Weights of a small transformer language model.
Architecture: LayerNorm before each block, learned positions.
Training: a variant of Muon for these matrices, 188M tokens, 3371 steps.
MLP neurons of a small language model. Each row is named by its layer, matrix (up: input weights; down: output weights) and neuron, and shows model dimensions 32-159. Each number is 50 + 15 x the weight over its row's rms, rounded and kept within 0 to 99.
After each neuron's rows, "fires on" lists the tokens most often at its 100 highest values on Wikipedia text that the model never trained on. A number after a token or word is its count.

L8.up690:41 25 56 22 55 62 75 81 30 26 47 48 33 24 46 43 54 00 12 38 48 10 35 29 43 57 69 71 38 48 43 60 36 37 38 25 55 70 62 34 36 49 62 80 40 35 54 50 70 40 39 37 59 62 38 47 54 77 62 41 36 56 23 49 49 44 58 55 67 57 49 63 58 50 29 30 62 46 37 50 49 48 59 47 39 51 59 34 44 74 51 60 42 56 43 47 68 53 82 59 61 63 39 64 72 34 56 52 53 54 41 69 60 49 45 58 60 38 47 70 46 46 69 26 13 56 76 40
L8.down690:57 56 47 36 23 43 44 68 53 57 41 56 57 58 72 64 43 59 53 51 51 29 36 84 49 53 53 41 62 72 82 53 66 37 47 48 76 55 62 58 56 62 58 54 54 68 50 56 60 37 41 60 60 38 18 49 17 67 64 70 46 75 40 29 61 40 24 48 50 59 44 37 45 45 21 65 45 42 49 40 47 24 41 33 36 42 73 30 46 61 38 54 51 47 46 54 38 71 62 52 33 13 55 24 58 55 58 79 56 57 67 73 65 54 66 32 47 52 41 69 68 50 26 51 61 50 54 51
fires on: "ver" 13, "v" 8, "pp" 8, "g" 8, "5" 7, "iv" 6

L6.up789:34 56 51 35 50 84 64 48 52 60 81 39 97 39 79 60 52 55 56 60 64 39 69 39 33 49 59 28 56 57 66 47 69 96 59 72 29 21 47 57 53 61 46 54 43 16 66 53 61 49 62 93 26 39 62 36 47 62 60 49 59 57 37 41 23 44 33 41 25 18 41 41 67 35 49 43 42 46 36 44 44 66 34 31 78 41 58 48 77 54 74 65 41 58 42 62 49 57 61 45 50 29 40 72 48 36 73 57 26 74 56 51 40 46 67 75 32 68 40 39 40 81 42 59 30 71 54 28
L6.down789:44 46 53 38 55 31 67 56 35 66 35 28 37 34 44 49 78 44 55 13 55 36 32 59 63 29 54 43 47 50 52 53 43 51 26 64 80 27 41 71 31 24 48 56 47 39 26 49 50 51 45 62 75 30 46 65 67 56 59 56 27 57 34 33 40 37 60 33 60 64 34 58 54 41 48 71 59 85 47 44 82 71 66 42 39 58 78 46 62 57 66 51 44 41 42 77 67 63 76 43 42 62 45 54 59 68 64 23 43 18 45 45 53 47 53 60 45 50 34 67 57 54 57 20 54 52 35 28
fires on: " and" 16, " a" 12, " at" 11, " of" 11, " to" 8, " the" 7

L6.up834:25 46 42 42 57 64 68 61 57 46 90 28 77 43 50 44 40 54 53 40 53 42 73 59 72 47 43 48 44 43 36 54 45 70 51 35 46 00 64 44 60 51 44 64 31 67 39 27 33 43 48 64 38 45 43 51 58 46 49 61 79 50 57 35 22 58 47 37 42 25 52 79 35 40 36 73 27 60 63 55 41 55 30 48 78 52 51 44 49 58 69 60 52 52 58 70 37 47 50 78 46 63 40 61 90 47 54 54 66 64 17 45 54 58 41 82 12 79 59 51 42 54 51 32 76 52 54 38
L6.down834:51 49 45 40 43 45 58 65 30 62 46 19 46 51 48 43 43 40 58 29 28 45 50 35 65 49 74 07 48 53 45 45 48 44 31 63 84 53 54 49 53 00 33 67 52 44 48 57 26 54 40 60 59 17 20 49 54 46 41 49 56 31 63 30 39 56 35 24 43 59 52 57 58 56 69 48 65 77 42 63 55 37 76 59 47 36 40 46 65 40 45 75 50 61 46 66 48 40 39 38 37 57 32 63 94 39 63 72 68 35 70 63 18 61 42 42 22 41 44 73 64 57 56 54 51 56 65 60
fires on: " the" 18, "s" 15, "t" 11, "m" 10, " and" 9

L4.up427:79 40 24 41 43 34 31 65 30 53 55 43 33 39 51 40 62 44 41 36 30 52 59 55 74 73 55 44 40 43 15 60 48 57 61 22 21 69 50 33 46 26 49 63 41 32 60 57 48 52 41 49 61 52 64 70 41 60 52 40 52 79 57 75 28 44 49 37 51 59 55 52 26 68 44 46 66 42 51 59 40 34 39 49 61 63 78 61 47 40 46 55 40 50 76 49 41 51 54 36 46 52 36 26 65 47 38 40 13 84 48 41 65 35 35 64 27 41 53 69 35 36 29 79 46 34 35 42
L4.down427:48 61 58 54 73 18 74 38 47 54 76 61 37 57 73 56 54 58 79 57 50 53 38 41 14 47 46 46 44 58 58 59 36 47 32 13 33 57 72 46 53 75 65 39 63 59 36 26 59 48 85 28 45 40 66 64 63 80 65 51 53 71 55 59 55 53 15 53 45 38 60 34 46 59 51 49 50 62 41 52 27 51 51 69 08 59 60 47 43 55 56 56 45 45 49 24 67 62 37 57 69 62 43 49 64 57 50 47 70 51 37 65 38 62 66 25 63 72 52 44 46 56 36 38 19 45 70 80
fires on: "u" 25, "ed" 21, "al" 12, "h" 10, "ong" 9, "ent" 5

L4.up543:45 55 40 53 29 52 60 22 58 39 56 32 43 64 69 58 25 19 41 25 68 46 08 34 71 49 72 59 57 60 45 58 58 54 54 59 50 66 43 39 61 19 51 36 70 49 62 42 35 65 52 61 54 40 44 51 49 81 45 65 57 64 58 43 76 56 30 34 82 20 43 47 58 34 52 13 59 18 55 34 71 41 41 61 42 34 35 51 44 66 82 65 63 43 62 60 57 35 46 58 33 49 61 40 43 55 49 44 60 44 62 53 62 45 49 36 47 50 24 70 38 34 32 66 44 73 39 45
L4.down543:59 62 64 34 53 62 57 33 77 46 58 34 64 55 39 28 38 70 62 70 43 64 54 29 73 43 47 45 47 65 60 41 44 42 38 50 41 45 52 70 42 26 57 59 58 68 73 49 65 32 25 62 64 44 47 63 45 59 41 62 40 73 45 34 44 35 76 56 62 51 55 17 39 45 50 42 21 72 71 68 56 35 46 58 57 74 29 39 54 49 43 47 64 09 58 35 42 29 48 47 63 60 49 47 47 51 61 48 48 68 48 36 71 58 81 20 70 91 55 28 43 51 31 38 50 52 44 79
fires on: " D" 44, "ic" 15, "en" 15, "D" 6, "d" 4

L2.up519:24 29 50 45 50 60 57 40 38 59 34 39 77 78 76 74 53 63 69 48 40 57 46 72 45 74 97 60 67 72 66 54 84 49 48 44 55 55 53 75 47 35 43 18 40 71 38 30 47 56 69 31 63 40 60 48 53 37 58 41 50 32 49 41 45 44 50 65 65 50 55 48 56 43 55 67 32 77 23 58 58 88 23 54 24 23 65 43 46 35 37 83 57 34 89 66 57 57 76 47 46 42 57 62 43 56 69 55 44 52 60 60 74 35 68 48 66 50 20 18 75 48 54 41 30 21 30 39
L2.down519:37 67 46 56 40 38 65 54 53 78 46 44 57 72 72 79 61 48 65 34 37 55 56 73 46 61 96 38 53 60 54 63 60 58 26 33 48 46 54 82 43 43 45 58 29 56 52 53 34 65 48 41 67 54 63 33 67 49 75 40 54 52 55 39 49 66 22 56 29 31 44 57 43 37 50 42 43 65 19 58 36 83 43 52 52 46 64 54 73 59 27 56 36 26 79 73 34 55 64 64 37 45 44 55 30 38 56 40 46 37 58 39 60 50 53 59 32 35 31 24 54 59 41 41 20 28 47 76
fires on: "\n" 34, " " 24, "|" 10, " |" 8, "1" 7

L2.up407:68 52 44 78 82 44 63 42 36 52 45 17 61 56 49 31 56 41 46 48 46 41 41 49 37 48 76 44 53 65 81 52 29 32 34 47 72 67 54 51 57 53 26 35 56 57 55 54 45 65 60 47 26 57 44 23 30 44 71 53 54 60 33 45 31 44 70 56 55 60 51 45 53 45 24 27 45 64 66 64 41 69 21 59 50 60 36 45 71 36 40 53 70 51 40 70 30 60 59 49 64 31 32 63 81 53 72 37 40 46 55 35 62 56 29 52 54 60 47 64 57 43 67 36 25 35 30 36
L2.down407:61 64 57 52 71 33 32 44 54 54 29 54 50 79 51 38 57 36 38 21 43 35 74 70 82 42 85 54 32 34 54 85 41 48 30 42 69 68 46 73 40 28 58 28 35 37 55 59 26 60 45 52 29 57 47 37 63 93 53 25 32 58 48 26 64 60 38 62 72 55 35 58 43 62 59 11 80 42 39 36 40 77 41 79 51 50 56 77 49 26 35 77 46 52 37 31 31 56 33 39 58 46 43 56 37 36 45 63 40 32 01 55 28 65 62 44 39 38 41 50 62 53 61 53 38 56 38 52
fires on: "," 43, "-" 31, " |" 7, "k" 5, " " 4, "\n" 4

L2.up167:72 74 90 35 30 57 37 60 62 62 58 71 65 39 50 56 26 54 83 53 65 61 69 52 48 77 43 66 37 41 51 45 44 46 46 36 60 43 41 42 66 36 63 20 53 37 64 33 47 55 63 48 39 47 43 71 36 69 57 34 70 24 60 73 66 60 65 42 32 50 53 53 70 24 26 73 38 38 25 30 35 60 57 67 54 84 70 73 33 36 34 42 45 77 40 36 55 57 41 74 56 13 39 73 36 57 77 49 42 56 64 34 57 46 59 40 66 48 55 45 75 42 37 58 54 60 51 61
L2.down167:39 27 69 65 52 35 43 67 67 63 40 30 57 99 51 44 41 36 54 58 55 52 53 59 84 59 50 13 46 17 42 61 32 51 44 50 49 69 51 64 43 50 79 37 66 36 66 49 57 64 42 29 43 47 67 56 29 71 69 38 43 37 51 64 73 71 60 32 22 40 45 38 57 29 45 67 41 70 35 67 58 27 70 53 49 27 51 38 40 33 50 64 40 17 52 53 31 56 54 26 29 56 45 53 72 39 48 81 63 47 63 43 41 36 57 55 33 61 51 67 65 45 63 80 32 65 58 62
fires on: "," 41, " –" 17, " |" 7, "s" 6, " " 6, "'" 5

L8.up662:52 37 67 53 79 47 49 52 59 46 52 78 51 73 37 66 22 51 33 65 66 59 55 53 29 52 26 73 51 55 33 59 57 42 50 45 43 59 34 50 39 28 52 36 44 61 53 20 53 33 75 61 37 37 60 61 92 74 49 81 59 63 61 35 42 61 30 45 63 39 58 26 61 63 50 34 66 49 43 51 53 27 77 67 62 54 39 65 43 54 48 51 24 35 44 71 61 37 58 56 58 49 76 80 70 52 53 48 42 70 53 49 46 68 58 77 68 47 30 59 65 49 57 57 62 37 55 32
L8.down662:57 44 60 38 65 53 73 70 75 38 49 54 48 54 48 35 35 58 61 51 80 57 23 44 49 39 73 36 44 52 51 42 36 45 30 33 33 64 63 31 28 54 58 57 40 41 49 58 54 58 48 29 65 35 58 75 55 55 44 46 42 50 32 57 43 41 41 57 50 38 55 80 67 47 64 68 64 30 63 75 65 48 42 42 41 69 47 53 48 30 67 61 34 65 47 46 31 56 51 27 54 57 31 66 63 68 22 39 72 54 40 77 53 17 53 66 72 92 69 49 37 54 70 46 65 55 61 46
fires on: "ing" 24, "ld" 18, "er" 11, "d" 10, "ver" 7, "ed" 7

L3.up429:19 87 61 56 51 47 33 45 58 57 44 24 38 55 59 87 60 52 57 56 51 62 46 39 27 58 50 34 61 39 96 68 38 48 67 29 51 33 46 55 43 36 67 51 44 55 54 20 56 41 55 73 45 30 55 29 45 32 56 41 46 46 29 30 61 33 13 43 36 44 68 40 50 28 22 78 38 64 36 43 62 44 46 53 71 52 73 39 71 45 73 59 18 53 52 46 31 31 49 39 76 35 36 49 39 70 78 68 32 53 47 74 47 32 64 63 60 47 71 70 52 42 42 80 64 54 44 33
L3.down429:74 54 67 22 33 40 58 81 41 59 49 29 52 45 28 54 69 33 56 35 49 60 25 55 34 40 23 59 73 60 45 41 78 57 72 37 48 55 35 65 61 63 36 38 45 90 47 44 31 77 40 44 43 51 49 47 53 55 36 73 51 41 56 29 45 46 57 32 47 33 40 43 40 32 30 69 48 75 60 54 85 74 53 62 14 32 54 53 49 74 73 41 27 50 77 49 44 42 62 67 38 25 30 48 50 29 58 75 33 34 29 19 57 64 26 47 26 61 66 41 48 45 55 44 53 65 46 32
fires on: "ri" 18, " v" 11, " p" 10, "em" 7, " at" 6, " a" 5

L6.up517:42 28 42 39 49 55 23 50 46 94 39 61 89 48 55 42 49 59 41 78 60 38 26 45 49 63 47 37 38 55 65 10 37 64 41 42 37 47 36 25 39 47 57 62 62 96 44 45 62 53 49 67 65 48 28 24 61 64 44 65 44 64 27 51 55 39 75 65 51 10 55 55 37 08 77 44 35 66 54 49 60 68 24 39 75 50 62 66 50 62 40 53 61 45 63 52 37 51 56 64 32 71 45 56 83 37 48 43 40 64 66 58 46 43 64 66 46 57 16 39 51 22 75 32 43 50 40 48
L6.down517:63 63 19 64 57 44 52 53 86 25 24 42 55 80 74 53 54 75 72 68 61 69 61 48 79 53 76 37 30 24 47 36 79 77 36 54 48 70 49 58 68 48 48 25 50 53 51 51 73 60 63 61 42 59 34 36 77 62 48 49 32 52 29 47 72 43 41 33 49 61 38 48 58 64 39 45 60 57 34 71 65 43 36 75 41 46 31 64 33 63 35 36 30 42 49 53 84 36 61 88 71 39 70 41 56 51 69 24 55 09 45 81 66 50 37 58 47 63 54 64 51 51 28 49 38 52 62 46
fires on: "p" 43, "g" 10, "ue" 7, "ort" 7, "ment" 6

L8.up73:81 59 52 55 52 58 78 24 45 49 61 46 51 39 40 48 53 54 42 61 29 63 75 47 38 48 51 87 59 51 67 71 62 69 37 50 41 62 67 67 58 58 34 41 50 44 62 65 53 54 49 77 62 60 59 55 48 75 59 41 51 52 41 87 64 79 74 48 59 26 64 70 62 29 22 45 79 72 36 49 43 45 70 35 55 54 64 54 70 34 30 31 77 32 50 48 60 40 70 37 39 62 53 51 74 69 79 68 34 59 27 56 75 56 66 49 67 58 52 32 71 56 57 50 40 25 28 71
L8.down73:61 66 60 69 53 40 10 41 30 45 36 54 47 62 52 44 69 56 41 64 66 74 61 79 56 25 50 54 43 50 57 61 46 40 63 65 48 56 37 48 29 38 52 73 58 57 56 68 42 50 52 51 75 42 72 46 67 28 43 43 43 41 35 52 69 53 35 56 40 54 46 50 37 72 48 29 31 36 75 49 67 42 74 59 74 38 79 45 54 25 71 82 77 67 63 39 70 27 26 49 62 45 41 21 38 45 57 64 58 24 10 60 22 43 48 77 34 45 58 36 37 55 54 42 65 45 76 41
fires on: "\n" 80, " " 8, " |" 7

L4.up71:21 31 44 37 51 52 52 53 80 33 48 58 70 68 23 68 46 60 49 56 72 50 50 66 69 43 65 42 57 43 60 41 46 52 40 32 33 29 52 42 46 66 55 57 19 70 39 46 42 35 44 57 48 53 54 35 46 63 67 48 45 45 34 33 21 61 38 55 47 56 27 66 60 41 58 35 66 43 10 66 68 32 36 46 55 55 36 39 46 30 17 44 36 25 53 52 63 58 64 60 78 78 32 52 57 38 75 39 62 27 36 50 45 25 55 51 52 58 37 64 38 69 50 59 45 45 55 42
L4.down71:78 56 30 31 39 52 57 69 27 40 24 20 46 45 23 29 38 51 82 60 40 65 59 45 47 58 63 59 58 75 47 31 51 55 46 68 55 72 54 29 39 83 71 53 33 68 47 48 72 39 45 44 53 29 67 54 63 26 71 18 61 61 63 44 44 28 65 46 61 70 51 54 35 37 48 51 60 58 51 36 38 32 62 18 28 53 10 31 46 69 35 56 63 65 64 70 28 20 40 41 62 19 34 45 71 85 62 57 29 32 31 51 38 42 69 50 40 52 60 70 42 28 31 53 36 43 27 50
fires on: "est" 18, "ant" 14, "th" 13, "ry" 10, "w" 8, "ical" 7

L6.up751:59 79 46 56 19 60 45 79 49 73 63 34 51 57 65 62 56 42 62 40 37 36 55 65 49 63 61 57 48 64 86 56 67 85 50 31 48 53 55 48 52 60 39 68 19 72 62 39 49 45 77 51 67 35 29 68 58 57 46 82 72 61 12 51 41 56 27 56 54 60 64 32 46 69 57 47 50 65 26 53 49 64 62 45 39 42 69 56 25 65 91 49 67 68 48 44 52 39 63 49 43 43 36 48 20 54 52 53 56 44 40 81 44 38 49 51 79 48 60 30 33 46 52 60 37 72 46 58
L6.down751:44 46 29 42 52 32 55 73 50 47 53 77 37 65 65 62 59 62 08 48 19 55 68 49 32 53 71 43 65 73 57 63 53 58 22 55 68 50 42 56 59 62 73 43 28 43 48 54 73 48 59 25 64 50 30 42 40 52 25 21 43 51 35 68 41 49 56 38 60 69 46 21 47 45 37 37 39 80 44 38 61 35 56 45 62 34 33 34 46 13 53 34 56 66 69 73 63 78 55 64 78 63 52 74 29 41 50 38 35 30 59 60 79 39 40 33 50 72 69 61 45 72 61 27 58 43 37 41
fires on: "an" 25, " " 16, "n" 14, "p" 10, "ent" 10, "d" 7

L2.up475:63 59 60 79 61 74 49 51 43 51 50 44 57 48 18 55 42 56 39 64 64 39 50 35 53 72 64 20 36 63 93 69 46 47 35 54 47 61 44 59 50 43 60 26 35 03 54 49 58 73 62 43 43 59 47 80 50 44 58 50 20 53 59 48 54 72 23 51 37 48 56 50 65 49 40 75 74 53 44 64 43 71 31 71 35 40 51 33 45 42 21 56 47 52 66 46 21 85 38 54 59 46 54 52 23 46 49 35 58 51 39 50 30 38 39 48 83 38 54 57 38 32 32 45 46 65 56 91
L2.down475:32 65 48 69 27 53 61 26 58 64 26 56 59 63 49 57 44 57 56 60 56 60 60 72 53 61 16 46 33 43 66 54 48 23 80 63 52 40 52 63 37 80 36 51 26 56 64 67 56 40 60 36 34 79 52 55 57 32 62 13 49 39 58 62 53 70 28 66 67 40 50 50 39 52 48 56 50 34 24 51 38 51 48 56 36 25 52 40 49 33 41 72 46 28 63 34 51 43 67 04 36 55 29 42 39 58 64 58 45 42 55 67 65 51 62 85 59 24 37 62 46 52 58 75 30 28 55 65
fires on: "\n" 20, " |" 18, " " 9, " is" 8, ")" 5

L8.up705:94 81 38 50 33 58 48 43 70 46 51 47 30 52 46 60 49 54 70 56 60 65 75 49 64 40 55 52 69 41 39 27 70 43 56 66 44 33 46 30 60 54 71 50 46 41 67 37 45 52 39 50 45 51 67 50 28 60 47 64 41 64 60 52 83 34 61 68 58 49 66 64 50 73 34 58 15 73 30 64 43 24 37 56 85 60 11 29 64 50 53 52 16 56 53 42 45 66 78 44 63 09 62 46 73 53 78 68 41 38 51 59 56 53 40 44 61 38 55 44 25 57 55 61 78 55 50 64
L8.down705:44 66 33 72 49 50 55 62 65 52 44 40 56 28 33 53 39 58 44 20 19 42 65 51 48 55 55 51 66 46 22 47 42 29 60 68 52 42 45 48 58 44 47 47 34 47 58 50 53 57 37 57 46 55 46 49 62 70 63 47 71 52 34 58 13 36 65 60 54 78 59 28 48 70 65 57 40 64 48 68 66 47 43 59 46 27 44 58 71 76 62 37 58 45 61 71 26 49 36 65 66 63 37 38 54 64 39 49 54 65 82 37 60 40 55 22 56 49 19 50 43 56 77 37 41 74 65 47
fires on: "r" 20, " for" 11, "n" 7, "f" 6, " D" 6

L3.up601:56 29 40 29 58 54 51 70 54 46 50 63 58 59 45 35 96 37 22 79 54 73 49 31 59 46 65 32 38 58 48 51 64 51 43 36 55 69 30 30 40 49 35 44 71 67 98 49 60 77 41 74 53 54 39 52 61 68 43 46 46 32 48 61 44 38 39 66 61 80 55 30 37 41 28 31 45 47 50 42 60 50 44 48 52 56 49 73 60 49 23 57 53 42 51 38 69 54 34 70 49 57 50 46 78 46 43 74 84 70 72 61 42 35 39 62 60 69 37 27 35 38 35 49 49 44 66 43
L3.down601:40 41 14 46 33 60 63 41 38 53 43 63 54 41 58 45 77 53 48 46 40 73 45 56 58 48 52 27 27 59 38 50 50 53 54 40 30 47 80 45 47 34 66 48 29 69 50 65 58 07 44 39 33 71 57 87 57 49 23 67 54 36 36 51 29 38 41 77 47 69 59 37 47 28 60 68 57 67 04 43 76 51 46 51 43 51 75 73 25 43 83 70 32 69 32 62 31 63 28 41 60 44 63 54 66 39 36 46 54 35 43 30 46 71 59 41 11 53 28 59 53 29 72 46 40 43 46 40
fires on: "ent" 53, "ed" 9, "ial" 7, "er" 6, "ies" 6, "ment" 4

L6.up221:47 42 40 70 25 56 47 54 63 59 50 56 34 19 71 36 58 35 45 46 34 61 75 60 51 73 93 32 68 35 39 33 48 44 87 86 72 41 44 46 42 39 61 56 46 34 80 64 39 91 26 34 30 70 69 63 55 47 61 65 33 72 43 35 56 51 44 49 37 53 38 58 60 60 48 42 40 36 39 43 51 51 43 45 77 50 34 38 35 50 64 36 45 46 55 40 48 43 65 41 46 41 34 28 58 64 20 62 35 66 77 77 48 47 57 56 61 55 53 62 46 55 41 54 34 62 47 75
L6.down221:50 78 40 60 76 38 51 01 50 52 82 38 46 34 70 48 54 49 67 53 09 48 50 24 32 46 47 47 69 39 45 47 40 62 43 42 24 43 50 45 63 63 53 27 54 30 41 38 53 43 51 59 30 33 43 75 71 68 61 53 52 24 46 47 60 72 76 35 46 50 44 21 44 55 26 53 29 54 45 43 57 54 47 51 50 50 47 60 60 74 44 64 55 79 13 52 58 43 75 37 38 55 41 42 55 55 32 32 46 45 44 35 62 28 50 28 39 54 67 35 49 79 74 49 27 55 27 89
fires on: " D" 59, " pl" 9, "oc" 7, "D" 6, "id" 4

L2.up749:85 49 65 32 52 52 40 66 68 55 33 54 65 56 68 54 57 18 31 71 44 58 47 54 50 70 44 27 51 44 26 48 58 13 32 34 51 39 36 37 66 39 29 61 47 30 69 22 31 58 68 54 49 35 45 56 31 73 40 50 43 36 58 45 45 40 31 40 61 58 32 32 33 50 37 48 58 44 47 53 69 24 69 60 35 49 44 82 45 53 39 32 52 00 75 48 56 33 66 65 66 35 30 65 68 43 58 45 51 38 70 64 29 50 55 32 67 36 72 67 36 51 57 77 46 46 52 47
L2.down749:42 51 76 33 59 34 56 56 67 48 71 93 38 35 74 29 61 55 59 60 38 48 68 61 64 46 44 67 39 12 49 66 42 56 59 54 57 60 92 57 38 22 63 41 69 61 41 50 42 13 63 44 37 50 59 59 36 45 53 62 32 68 64 62 54 48 69 51 65 64 30 54 52 40 49 60 32 60 49 48 28 66 40 19 56 58 34 54 51 65 34 33 16 64 29 36 50 25 44 37 58 62 46 70 47 81 34 25 49 25 56 81 82 50 61 63 50 55 40 50 49 59 76 36 29 44 57 47
fires on: "ig" 17, "ember" 15, "er" 11, "ut" 10, "ed" 5

L4.up815:75 64 56 79 58 47 58 40 57 65 34 52 59 37 34 33 45 43 29 26 19 44 35 60 62 54 57 63 73 55 69 58 37 50 62 35 50 61 30 50 64 61 58 44 43 67 52 45 37 50 51 42 36 30 48 43 57 69 45 72 67 53 15 53 37 55 32 62 41 48 40 42 41 58 63 64 66 34 61 50 27 52 26 56 52 61 76 49 48 61 68 44 39 58 55 43 40 61 57 58 46 62 36 34 16 34 44 82 68 39 58 71 51 47 26 46 46 82 44 65 57 44 61 70 79 65 46 33
L4.down815:52 80 43 62 53 38 22 80 40 31 64 50 55 43 61 41 52 56 78 56 45 43 69 43 40 62 61 60 52 43 55 74 59 33 43 49 53 59 57 43 49 64 58 71 32 52 57 87 75 55 33 77 37 68 34 44 36 24 36 65 59 52 67 44 36 22 39 43 50 34 44 76 48 47 33 42 30 93 92 50 40 45 39 18 44 42 67 73 59 15 35 52 74 50 64 74 25 56 58 54 52 40 47 36 40 47 60 26 50 50 51 55 30 17 73 59 39 38 71 37 60 48 38 50 35 33 52 85
fires on: "an" 28, "ent" 18, "'" 16, "\"" 12, "ell" 6, "ic" 5

L3.up736:45 65 73 55 26 41 50 39 73 50 60 55 56 47 50 51 46 32 49 50 10 79 54 37 43 47 53 19 51 44 19 44 87 40 34 87 26 47 76 42 63 29 40 60 30 54 77 41 43 50 46 60 20 71 71 38 65 81 27 70 47 65 68 60 65 28 46 49 77 39 45 43 44 57 57 39 34 35 52 57 36 48 62 75 52 68 39 47 46 74 53 57 58 49 52 31 41 34 69 75 64 34 44 68 67 59 51 51 44 32 21 44 26 27 70 43 42 48 25 64 38 58 56 51 42 62 62 52
L3.down736:62 58 28 89 56 37 68 33 75 52 52 39 38 46 52 41 58 59 35 44 24 56 47 48 55 63 75 49 26 36 69 60 45 51 47 65 32 44 50 46 50 21 78 48 74 49 50 54 73 25 37 43 38 46 39 66 50 60 45 43 28 55 66 42 38 43 70 55 66 58 47 37 61 58 35 55 44 59 56 50 54 44 81 56 70 50 35 43 82 80 57 72 56 43 18 49 43 42 45 70 40 56 36 28 46 12 67 45 55 66 43 31 81 36 41 31 57 62 33 71 55 77 60 19 54 84 44 74
fires on: " D" 90, "d" 6

L3.up232:68 34 55 59 40 32 36 51 61 52 15 64 49 61 47 53 63 31 22 33 42 52 57 41 66 65 48 66 51 51 32 67 29 51 44 57 34 35 52 70 35 48 65 64 25 28 51 29 59 44 75 73 50 63 65 69 43 35 30 42 39 41 48 02 99 36 49 51 36 70 41 65 91 65 22 16 56 53 54 62 57 69 54 42 54 79 63 60 52 38 40 52 27 58 65 47 44 40 35 58 54 56 84 43 69 44 55 64 55 49 37 51 37 68 60 47 55 47 45 71 46 61 45 56 31 54 47 49
L3.down232:85 23 28 20 48 39 49 50 29 31 64 49 55 51 51 48 24 78 44 52 67 55 31 48 49 58 72 16 54 06 64 29 40 41 64 56 52 76 28 61 54 48 91 37 41 51 78 55 49 45 54 63 50 52 53 55 71 73 54 60 65 48 60 45 54 44 54 40 52 73 38 52 62 38 56 27 41 48 49 66 65 75 40 68 59 71 09 67 60 71 43 43 59 40 65 41 47 30 51 53 41 56 41 70 71 60 55 32 62 56 41 56 50 53 55 54 59 26 28 32 28 37 47 50 62 81 66 28
fires on: "it" 56, "th" 7, "ip" 7, "d" 6, "ri" 6, "p" 5

L3.up200:57 19 27 58 56 66 75 54 62 74 66 27 45 42 33 60 34 39 36 46 74 46 20 37 60 47 48 37 43 66 74 45 34 44 50 48 52 71 57 67 74 36 52 34 60 53 68 71 37 38 43 56 55 68 19 69 75 65 58 56 61 48 24 78 36 40 68 69 62 42 51 59 48 79 32 30 55 69 55 81 57 26 41 50 58 50 51 50 30 65 29 71 46 44 56 57 61 49 53 53 35 58 27 87 41 73 77 51 30 68 28 35 35 44 24 56 44 40 61 78 51 68 73 61 56 45 47 54
L3.down200:63 49 45 45 60 36 76 27 54 63 32 56 60 69 38 41 71 58 41 49 48 94 56 56 69 23 71 14 61 49 83 77 55 39 56 57 36 51 61 51 35 07 41 61 49 63 50 49 61 41 28 52 44 29 43 33 43 53 47 82 36 72 39 36 62 52 50 47 55 50 40 50 59 80 71 53 52 40 61 45 72 63 42 66 66 38 59 54 58 69 27 58 61 51 27 55 63 52 43 52 39 37 63 49 33 66 69 63 37 43 48 46 45 43 63 42 29 48 32 58 90 72 36 42 21 57 54 73
fires on: " " 44, " d" 15, " |" 10, " D" 8, "+" 6

L8.up35:43 48 34 41 67 58 39 59 24 34 48 50 37 42 35 66 46 36 22 42 52 17 46 52 44 62 32 56 57 53 27 26 41 54 22 44 35 53 73 66 36 42 55 69 56 42 39 31 45 42 51 54 46 28 37 66 52 43 35 43 46 44 57 52 53 46 60 32 54 56 68 77 57 73 60 33 78 37 50 45 44 73 45 51 52 40 63 41 40 47 56 33 48 42 32 80 41 30 44 36 58 38 55 53 71 43 47 62 39 38 54 80 54 27 63 37 34 26 59 47 46 52 67 23 56 47 69 57
L8.down35:42 54 61 92 35 38 69 31 37 45 60 31 41 64 52 54 09 49 56 57 36 58 61 42 39 46 50 22 58 56 55 57 43 67 38 41 29 47 44 44 25 55 53 63 77 83 43 22 28 48 50 74 54 35 45 49 77 51 45 69 50 46 47 45 29 41 37 69 74 40 45 29 58 52 44 86 26 58 53 64 54 51 47 21 54 73 99 76 48 48 19 37 63 35 36 57 26 40 38 63 46 63 41 40 58 63 54 66 43 30 37 56 65 51 57 50 45 38 49 49 69 46 57 50 57 60 54 27
fires on: " v" 14, "ver" 12, "o" 11, "\n" 8, "g" 6, "." 6

L4.up9:40 20 24 46 54 54 31 27 43 50 49 32 58 91 48 40 55 17 42 48 60 59 53 25 39 50 41 73 56 69 33 70 36 28 88 60 49 50 51 58 54 40 52 44 33 46 71 73 48 69 53 33 51 57 54 40 48 48 35 54 64 80 59 59 69 74 37 52 67 62 61 46 37 20 50 41 61 42 58 57 37 38 51 31 52 43 58 67 44 64 65 41 35 42 58 44 45 60 55 45 53 35 57 34 73 45 26 59 27 37 47 51 46 42 63 57 22 50 79 54 38 60 43 61 62 38 39 24
L4.down9:74 47 37 36 45 38 65 68 61 68 73 44 58 49 47 57 56 52 65 27 41 54 31 47 88 37 37 50 49 65 76 45 26 58 44 38 55 58 65 35 54 85 28 36 53 67 57 37 30 59 63 57 50 36 50 38 47 67 53 59 32 63 51 39 66 45 54 61 35 45 70 70 35 63 51 40 64 38 40 47 52 57 34 29 41 59 66 49 09 46 41 54 31 73 36 64 51 19 24 46 56 62 67 50 50 39 71 54 50 86 44 53 39 51 75 25 37 79 54 58 58 40 60 53 34 14 58 36
fires on: "en" 31, "il" 13, "u" 11, "as" 9, "ed" 8, "an" 8